{"num_hidden_layers": 10, "hidden_size": 640, "num_attention_heads": 5, "num_key_value_heads": 5, "head_dim": 128, "intermediate_size": 2560, "vocab_size": 8192, "hidden_act": "gelu", "norm": "layernorm", "norm_place": "pre", "norm_eps": 1e-05, "positions": "rope", "rope_theta": 10000.0, "rope_fraction": 0.25, "qk_norm": false, "attn_scale": 0.0884, "bias": "all", "tie_word_embeddings": false, "parallel_block": true, "init": "uniform", "init_std_qkv": 0.047, "init_std_o": 0.0105, "init_std_up": 0.047, "init_std_down": 0.00525, "optimizer": "muon_variant", "learning_rate": 0.000747, "beta1": 0.95, "weight_decay": 0.23, "lr_head": 0.00229, "max_grad_norm": 1.0, "warmup_steps": 200, "schedule": "wsd", "decay_fraction": 1.0, "decay_shape": "linear", "final_lr_fraction": 0.05, "batch_tokens": [32768, 65536, 131072], "max_seq_len": 1024, "doc_mask": true, "train_tokens": 568100000, "max_steps": 8678, "dataset": "wikipedia_en"}
MLP neurons of a small language model. Each row is named by its layer, matrix (down: output weights) and neuron, and shows model dimensions 426-617. Each number is 128 + 24 x the weight over its row's rms, rounded and kept within 0 to 255. Numbers have three digits each.
A block is one neuron, or neurons of one layer that tend to fire together. Before each block is what it responds to, as a language model described it from the Wikipedia text at the highest values.

Description: Event or work head nouns
L6.down741:142131100134146121122160115148137148097150108126116114098149173105120117146130142114150115130085100103161115106103083127107138124154132123120119153148151193167150111121168119127164145115127124136084145143144090090058131102141111111084151150164110091154123157117128123067146142162114103138161114146088104136116154167122156097141117135100142138104156120123151127131167165124166148058131125127127136131129112163182134176128120135148130130150147170148083161098113123142151090144119135143127107123117167110120158165131119113107159153108140123132135137135169128140129120132135145097
L6.down1344:087120147108125119111143126148120127082111144173114105114143155120146130121166135131141130118101125151159120147124130118133156146151070155156132174106095138108108108090147104135130121151162186142117129084149103109145138170153116113142164100092130138154164134151139124130130121124115117134110119138173117104147126145114138100110105132132107134131135173118124087107202174156176111124131127088153150147156118106116110104135125109168144108152108100094095142136139092163074109083119079116126095100136176111125112136109126133131139150097089117151152127173136146123160123115115128113
L6.down1510:078155085174144146100123123166112112151139125134115130150093159108128123117146131154108129153145117103105137131090121086086105101100106098119155173153112104112111117152076149168138062140164138096122131145126167114134168152158116134134138154106108180145153140144130148106142124143106125113145117135107123084143147153132169122133098155119112078120100150099075110124092118157114126133159128078092132155109083144107108105152144119143114109123076120096150141143122110083139110149142107130105090117138129136154134115101134134084093110072133161134114172165144135113144144146088122095
L6.down1652:092162114142122153122092132126171136173134133140140144146092114111161134173143089113104135092115143143127125073106113125093130176107130179129119156138110174156116126124121131172131167173146106117140148084145122157125114141129138186161115139107142125112138130100120149174127163099154148096146149127113110054127111158140156149108138099128103113135102152145163143152121147121075110166122110107141111115164155148127109150115115123105144142124171122105082118117131131138095137107128104119094134132115130126107119160078128165109125153157141130087127148137177103131149132120109158105
L6.down1922:167095138115117146106143144139097134105157086150124150139156134088132131160122122173153093151073139153081115159166160112126146151124113144113107133141172072101124135150104136099116138123168120131120121138105104095130135148137101105131109149122124142125125165146139147099158159113088122122137099083108089137131151137139132141177152099157078125175069104156113104109122089100114120098059089177109127145150099129167119155110150126127152141108129203124163139128143160119111144121142156133138150112098088111130129160126111101152119119141106110168107097159134122166128142124154132132
L6.down2095:148130117110086117121136133132124150159139102115134136099161111101179117111100116110107096126125100096103124120135128109142112129150109146137113172128093129158163163140136136094142147139142157122126135124116139092149154128133094115155142152176126150172130147112103096085124176121166163125103128157084131168149147098120134141159147175125119118145173117113151131135162121134089119111147131107140127105135101150096101124110135115115102145155140122119128134098182146124157077150107132141121186131076112130154082118146100141137135122138153109161169154174115124112104161107129145151
L6.down2196:109082131152121051088126162094126160123112090126128108151128130139138123091151141160160130129127118126097111147156151108142148114135166135114161152128109130119087111123107105104125146160169150096135147098091132130105108153128132087139099084153119151103099103183155125115114172127144143092122137122104135148131142117157145083150141093145088151131113129172126138141129110147098129137126114128113145127102142166139110138179120130130115121112113094129132162099103110125130084119096152115134104100112130126129088106140126112141141160115091158147129088165103161123134141130094144156
L6.down2212:176100092111091080117145120144148158130128158133111155110142138134156134143163122091093145120128164139098102138089090093139142153186135124094076128145168133124129151090077172154144117133161164105112131125132099088132139166137099134132143174086055163157146119107137153141136118121137113103118106169172071099145137172181133161172128130127128115124104134077116169106118163128151103108198147162116077143108140131129117078130123116118141134136124079107110126146129143123096117112112124127159073131122110091140147110112119145131100142082119142096130117163132117146106169099098113112

Description: Time-period nouns
L3.down59:123154124158124137104108152187153111124134134160109125124106122120149153134137106121100070158143104075122131121130131144171129150158120130178150133101133132131113125114137084128147147149117149129150163167118149118104143149137160069165152144163150168116154109166154105115115137113102115140143133152062116098151151114126180132145115123156096119156089150095095062139121167141147140159138113087103118135089090152104066128166133144152141109146091138159079109109079121121153124124144114117137121095144151081156099137096142135098133109112120146132101162164164100150136127130153069121
L3.down89:137146129079129087093122103112126148137104142126117113112182126154175172134104182104077109155148086120144094164155171133153099101133127092153099102128149088130133149153071121126165153166176170148135100082167118097144136109177128106112072078148147121107138133156148100104096102119088097140134104125118106104150109128151148106119087084109188138136116150151105111122094179086150103107136115107136109118114107148119081157156147105168145120114162140131123108118151163135127151090120112110108144122155130149106123107130129146088117131154126129144105150115090125123178113081150148188
L3.down210:143152149123143131131130123150086099129128117100131100123123113120140148132150129115136131181110151131131119133128148152126185133114116107139116112140144163151092112128151128128113142133131141101122096125136137158115092098122097143135141074108083141136145117089052140132110152139139109151106147088147134107102124142104122158105136175177106166111148121109145111130129171164159118182119096136157134177113139129123112165106122158187080102095179148151099095125116157111121113088119096112127088093200145102154145129115128108166150137100083115121103163096129150162090133150142114136
L3.down524:152148133087152154162116164112152149091120170134138144174105113103150134133140185130117096143126100104107150132135155110089117157149110134096125130149138098127127122133161134109130158104188174153122144148125151085128123096118161139120150130120140118140124107150125110128139140221149140150146112118122141087139107140139110140116148094152113111061100165139084108125157146125148153151140160127124084166117166161124126095132104167143147100079110117137163159177159083110127138127114095119149122101122126122152124161124139143103125117132120129138166160161138143151121141131123118112
L3.down582:149123103131140098166106110116159142106166136137131098127094137086140135116115173129132117176116141158132101077177141165168139150136104126140072121147107138097123125137090166128147133099166138155098121167132162123108145121156160090092104138081106128138110142143149145132130114106142106129113135129117115146114168129160116136072111108136140107120130129086136100139143151089153134120109140087133135112123145143107097144175127097137138138116205117127155148103151119145137116121158141127106143118128115123116123113093117110093107157109105115124124154139123133142124146103103199091
L3.down1384:135124134146169102107134150102157133114164143147091133138170091117151135117155151082157112090123142085082119138149094171124121109107086096106131117134098100113130113111110128147100115075148089154145201139171095105129139148108114136116126116107160151109094102124133153139091135136133123179092118088164160164131116123157154113110101105083122096135185136132119119134140145100131105129086116189109109104110098137134116136101131155136085124117130130153158116161099160127154110163137098132149123164110112131138102113131153176101132115122107105141118119136113140112156063089167129152
L3.down1656:078145129109136167133140137137175133115131147151088130200136156118129110121129123084110081123094105133143135139113120158103136110164141140146105156179085135125112108103143143135136112153170137122111087143158163146132117125160131105146193142095111106108142123126113104129095106137140110161135160110111131129113107143142118111126079159132142090114117112103108103140146167167140134161101143158103137118141108115132112145134125140159097175114150140134156093101090146116135155101103084127109156131116133171067106153093128137103121112119091108158138147120110158136165126147141120144
L3.down2313:139150099142093155131110077186134134168113141131140048113122123108130139133147177130162135127134109128153135133146163135106123110167133122128120165139118106076128073138152113128145127136150177111157143107092090125151088154137141109127113109121142155099134151119109119134117101131159112141118134097189165070101163167125140127157130133160105121107157123147085125178159114141155122116132135146125121158118104148135139111116141147181136139119123163142101105159131158178110086099149118189160116126120149150109091145136087118101106082143129172144129107123148116133134086125124132132

Description: Clause-initial referring subjects
L2.down1568:133102154134120158083120101125134095152092123073124121112141135127131139151132077112146136144093116094117173150097168099147121154158155146114145139176093151096159171133088123117154165118143086143130114134128156121146112072137152096135179143140141116126144129126097091144105143130093089106172138144196131137171162128126080131118114152127148105161090130149109119084118173115149066129095111116130083155151098142130117125132121107142115123136129123123143129127105073110162132144128124162144156101089134122146126137131152127117140139105111102135155156076142118132152119105138088092

Description: Time-span nouns
L2.down2324:124142140153127122141152086101142109119158150136064114089107135100113090149156171124151138120137099136140151104155143131143080133140130144111145127154102154096145126132114143115097122087159154102095116165108155151123137145148130082108138162117100156126113075122105189113128115125101147113177140102114133147115099090159105083107158123134156089125085156166125167143154126122118119119117137110138115116098158113140123109142104179123148131108130127111133121133117126113137089100086129094156125128142122142149123116095092101140152120156078136166115134155118113115124169127095145162

Description: Relative clause openers
L6.down187:159113160147136165122124140096115133131165136133131124111134101173119120126127124117146114117144131075100137149116105092114102106117103124110144108132149103163127171126102148089102120152145082130134138122114145171140130117114136093118119076114144139115099160118140189106137156127106139138179138139114146154134105114131107181136112094114123162115117122121124096121158154125102133111153138097091117143143068101123113178108131137148144095126117114170128104143070090104153117148143143127147144139088136162136149141132157125120159093117160131132140138107137135084143092147087120109
L6.down433:104142116156149129123141109104146108138126129126098073135115139123105068131140113139106121143109150156123121139157110142154151082111140134157118144109141099140139112109134125192148163155122101204125166152165114107110114121150101138116119087103116141120136132083139163113091122110135132127141122101125132131116104104119115109131129163150129131151161129088103117146134148156132139124084136156120097141146128117106136134111131094126089095149125172114147152115167116138084146139135149189113163148085098100114166132128118124094117144111135098144122132114146138133135143124083135181
L6.down1335:144112133160137151145125133168095134076171139152176129126139130157160150117117124135150148108104133168155163142137140085148117108095132126136108105126116119093098126109123147156132115171095121094128135130142157150108139122144123134147178149101082118122124120091101138161144123119148099100126122110116140144119115118158142140100077166120106121137126138135131094137144109133123146104099085138156072133113177125121140120098123095133153116078106151110138078126117108113088111100081117155097127146162100117121154116099111098142105139083127113140107122162119161159134117146112139110
L6.down1605:141115108113153068115139167096162112096106159156121108124161126159173136148163184167100156097112099118148161123128102095113136121136114159119111164113141129113105091124114109097105161160137121166107155096144123173157142168091103123105144095078091130122148079103130104116097105129115128123142128139108126146125119078118123144136153150118100121114124137129150102113118106120130154134104106139100118123145138138127107124161134130130142145099121140116134121122141107117069122129115134136107157104144134138161104123144145097120122110091105154119106146093114099151117165153126129178
L6.down1747:145135125121125135102107148134128127123076147139148116120120083136108123104140121147138123136149140119152127148082107081137135134126078134106135108124116117118129141122133115101131152165115131127114162138121110112135146131165144129113106094125111124132145166095108132119136152133127109120130150129132100128124128104132127167123134105152140152130114153099091097138160141180126144107140101131085103114110107102092126138100135155136141119125124115146152112116092132135124166166146134130119136085136132118083112158183091139098153155142067129144113087166129113174129140128152120122
L6.down1956:133149103135120090163146149143101114108143162153142108103126138121124162128144115132159121098127138094141134091139081134132127094116128117090110149139183121156163114135088122135122099103112121107113098123111103177093122068159132142095112174115084140119120148145153111106119113120116110148119087152159096121087127120122107118137144132104089114129107154186144128128150087112106140154134117148118147100134127128140138131140102086131136166142114167119128140105126117135084127133158145149119153107125119079116086132154108129087146173146126123183138179155125125149133135161128167137
L6.down2448:102151121124143096142122162114135127104116098185074117145099084127116144083141116135142130149099108125106150138135136100110182113128096134109150138168122100108146108169120115112101148093141172128105152125141136176105100160141090161131101122123105113125119066131121139130113124126100116144164091095078128101093139101134090138099078130147136130127149131131095112159126114132098178149110138098110113140120117102148162085164140176132135124144146124124169107138156142138107145109138146141113128097133122138143104133099128101098161098108149104170099142158156106103140125157142105157
L6.down2484:141159123122090119139142125117112090093107155146109098141120119122078135099120157089160106133100136102179149103139162137104134119158126065108166131123147151123157130142171137097087114172106130195150108153155113115115138113142124131132140103113104141135147120100124128168178140138172111157181092164126123134111135075149116134129104113103116133114152100148167135147126127144101121086080120129123135159096130133132136175162134082115119164122115084126125108140145089112146116155132127111149169125107129141133120160119121138140159115142149091120119130098114116195131157187165146109

Description: Verb/preposition before object
L6.down465:159172104141144088126134144106106126104154093134107106146093148076141066131137122096121114125141129118127117146087128145146145103165123111153155115102150174153098136171138152177124116070112134130129122137115150107153164130096149096118097131106119132104132136170164143115136156112108163120117167131140124125099113114123128126140174156102123124145122098143135115125139109145136090156137169116118101148084116127103085120156118118126113154147141157105125129172144113135092075097099125114134138143160162131125130113080113115128114129117132101170103116075096125141189138133145083179
L6.down625:129115142110107099106156140129119088145120115169136148127175170090147124118129123143196137139165111113121156118152084100105137138113115124101117156146089101125091174125110136124124108136124139079146139125114148129130107146153061158178160070168136096155141138147118119127146160153156084127118106087140124171117150130111145147132142142146135127150114127138128136093120107128142112118154117101092147115097089092133128136130108147092161122102121109124123137118094114126103133121157119179132132106131113118129143091131125119130120122114143118139184113136152126130102101112153152109
L6.down784:153116158126145104129137157090133119110166125147155131141096077121117127128115133131142084125124122096135130152144119107114163118137099125108165169127143096078160134166142160145081149088128126111139152142086124150118068117135128131105117126149123136158161154120141103098153113128124092102131163154139126146161114147133132163124109080101141134134146131157105130131129111124121129115116130090153130144101140113114104113128122096130151097139144086105118162168120067129147082121142094118122106106100111097158116154155106149111102121136113131175108083075103142158164134099103117082
L6.down1258:137116148084074133135145115142130109114127119128173154123149151116112114131140088128141142105139117103174116079151104132097073154115114088149151157158063173132106160144163165102118133081120170078160121144104096129144168094122147126113154104118157151129161166142164131105149113135143135138129108114156101127122117145128126157168105107120144103184117065128151122046139092140088131121102147111117148155075108126144106118148105133093158163139138107163116158109148133097123123179155154160105109099136147146114149122144122101129135130157139123153140142136098130134123112167116147138
L6.down1473:135153081098124154138139134155164115081114109125109133125155100147141100096078130118132124135142076145089129142129100135110152094071147123137109143132121126119156096082143094101121157113131126129121119108145130115140111127169111095128118105130146131135131144118133095122055087105143152125139156131107110140089108121100096092095161131097140131099106105164132150125150089146121150132114100081121140123128151152169124106131081134121125147129114150138110115126106157147125135094116130102109121101128118139148154114129139089169127160145169154123133104152114092139131128115108102161
L6.down1788:132164108118143138121170104113194152112089141138130128137162147117141167075119094127134100103131122098138140113129104153163127114128134136166153171095113155072129107115163128070136113130089128170142133076078109092142116098106165071120139119129147133101183128159158132135157119124148139121123155126159129146098096133095143145133162122083135159138096115141109128101063109127093106085107080130114109155129110149133083136150086176128147125139109146154114143104108112147152109136130104101137096116142151097154104081121131142140111164146135125128120140092090161185140112144181125176
L6.down2352:134154139094123159093109142107171111119111110152116131112131102125130124096136092120169112132096051130081156154127116138130115165107139136148118154130071122103117137158136132109088152148120117132153127129136149077145118115123149137160152094136103121148134152121138162085118153148121130124146156118129079148114128139133152132144159091145142123120121124165114163124112132118094103122102116126127110138093154138137140095124117138089139106088068169164147119114094137112134133094167096137120104115108123160102138102143120154126117134111124087168100129105152126146124123105134159138
L6.down2483:161103143118115099120138104139157126091119109127136104136127152124150095099163134099145169090143132095118138107113151121127122104154110087091127104130113142127142134133153133099158125107114110136154152137185120100163129135145144110165123159176088123131159181141139137111086122115180132109105152128144078127133094133126148127124150125132141133142109109115143144151105150142102094118132068112143146078127126127133091130123155099137125143111148096094141136114149079112133117118152110139108099110109139097090129130156170133128120164120119131142143108145139147116160124158134138157

Description: Clause-initial subject determiners
L3.down406:125081166072126120129184132144120128144132165161086114114087133120173113106126131117159119098115124067128153146139144109098109185152130154125136094174125131098084125079122088114138147172133164152119081154132143110163111148129103127155153130140135084095127137097142088107162111118104130142099113116147153154136145148120172129138153121135112109141117126124101108117132135124101123130116098147144158122119149092103158067061082182147074162103150143151157127127112174133111115135105149129117116152129101149121118113190138151145148103118129141137127111117113126090104091152170130141
L3.down608:164116131129145075177164138116118097133144131136160122138117164146129122145194104112124144074110092141153121096084076119122125130151146126109146150137155141107187117135121106087120106116121086120143152152067136101159165123172167101124124076101116120126148099161138118104078138147102126123114145077106100112128089113123133152153164195085081112110146148115143127119126151109092098131116115158110138176147170099156131108113100152149127077108146151137107088117107132133128096149153127133113079131122121102133175115146139123170111112122148152168103135128148094143087100132147115155
L3.down781:126077140112168101173152116156084114144114148161170180126149146077148137135137102151163182129103103141112147124110174172079148136077112097160159175150149142102138176135126133108139166141121151131149114145113109104136144156090134111125099066141121102101164104132139110108086058142108111139157131087157114167135160087121138132114134153088069072101114154123109113125104125136082126137080139165144107132116115125143150128106088120107117129144127146169106103097121135118142130119129165137122082114134111100173118126193145109127156144131110191132120153129111151068136132131121131150
L3.down1184:114089113110162128134130141172114146138125116145171148144120143123136142117145123119154121118114130137108131156129125175122121130101145175154121155126098147133078179127164105095091135135097174106110136125099131165164141125145146149130182104098112125128211105101103123127120134115125129148132145110076134137096084132155161128180174144097126151127140133107098123091147107159137129176108145115125113134149074125117128150102119145114112101129121130135128169061126126154141111146130159131145137148128149111140138133144153106101127139103108124164166099082118118116112100161168147143
L3.down1325:075130138128159097161116157173157117142101166105105127146123118156143106184106138133127129095137154105112130129124125107098139120103157163147146194143138182138137119084143135154123135105089144168082194170130128160187145183099107109136137082141113130130147122155109150144135156105088144130097129134090133132135183124139162099128111092123111144133119113128097124107114113141156082151126129158122114089097090108156113135110138139104097150092160173165137142106104107086163098166083153109089125123074152122110172085159149106111131140119143141134122138116153113102113122147165113128
L3.down1713:087112182120163100106140106119096143111140107140075124160109153111140133132103179165137110111162127153135111140162139120140095123178079152146088126121137135143104101175115157113112077114127103095161146126161146131100176136139129159097160068135112132138140186135147088145113097136120128116172178123160092118129156150135098129092137173136152177113131116134128153109104122108121127135145089177150153114117132123116112132161126169115111121103171156100102134098132149123145110098140122138099126130145129130175108118167137136126088138163147126202104106146143144143154117112103117110
L3.down2254:133093117079165115127157142157119107125095168102185106133121159137165091137125130124145180141115119120135152151151146146102103122146135093152142114125086126106104135154185131149134135133121130169106129153117119134144175115124095150111115077101125103086163143136146104114150133123148122123164152116135112140154086161138112126098139099149118092097107098117135110085109126137103133157103177162086112106139128091129135106124128090134154115141118113137128128120149146104140151159136153116127116136094111181111045096139130160157159162104131106127124159147155135131123103134112122164
L3.down2433:141121112119114094151147143151148125147141116107129130132119157086133099149139152124114132082079128113171114116099095121130109158197122140112113120138085091139146147087118135111106145122119161096139148108102163100123095139158081166137114051135145121132178107146111093150070125175129174094135144150127089120126114169134147132148131207142115143091082107143166105138150137175110117127134092147123135140140113127159129113133127123124127127126127115110133128113110132143123090118083112134146140135144133157125164146132159132113096086112174143129128130126164129121132093123157116151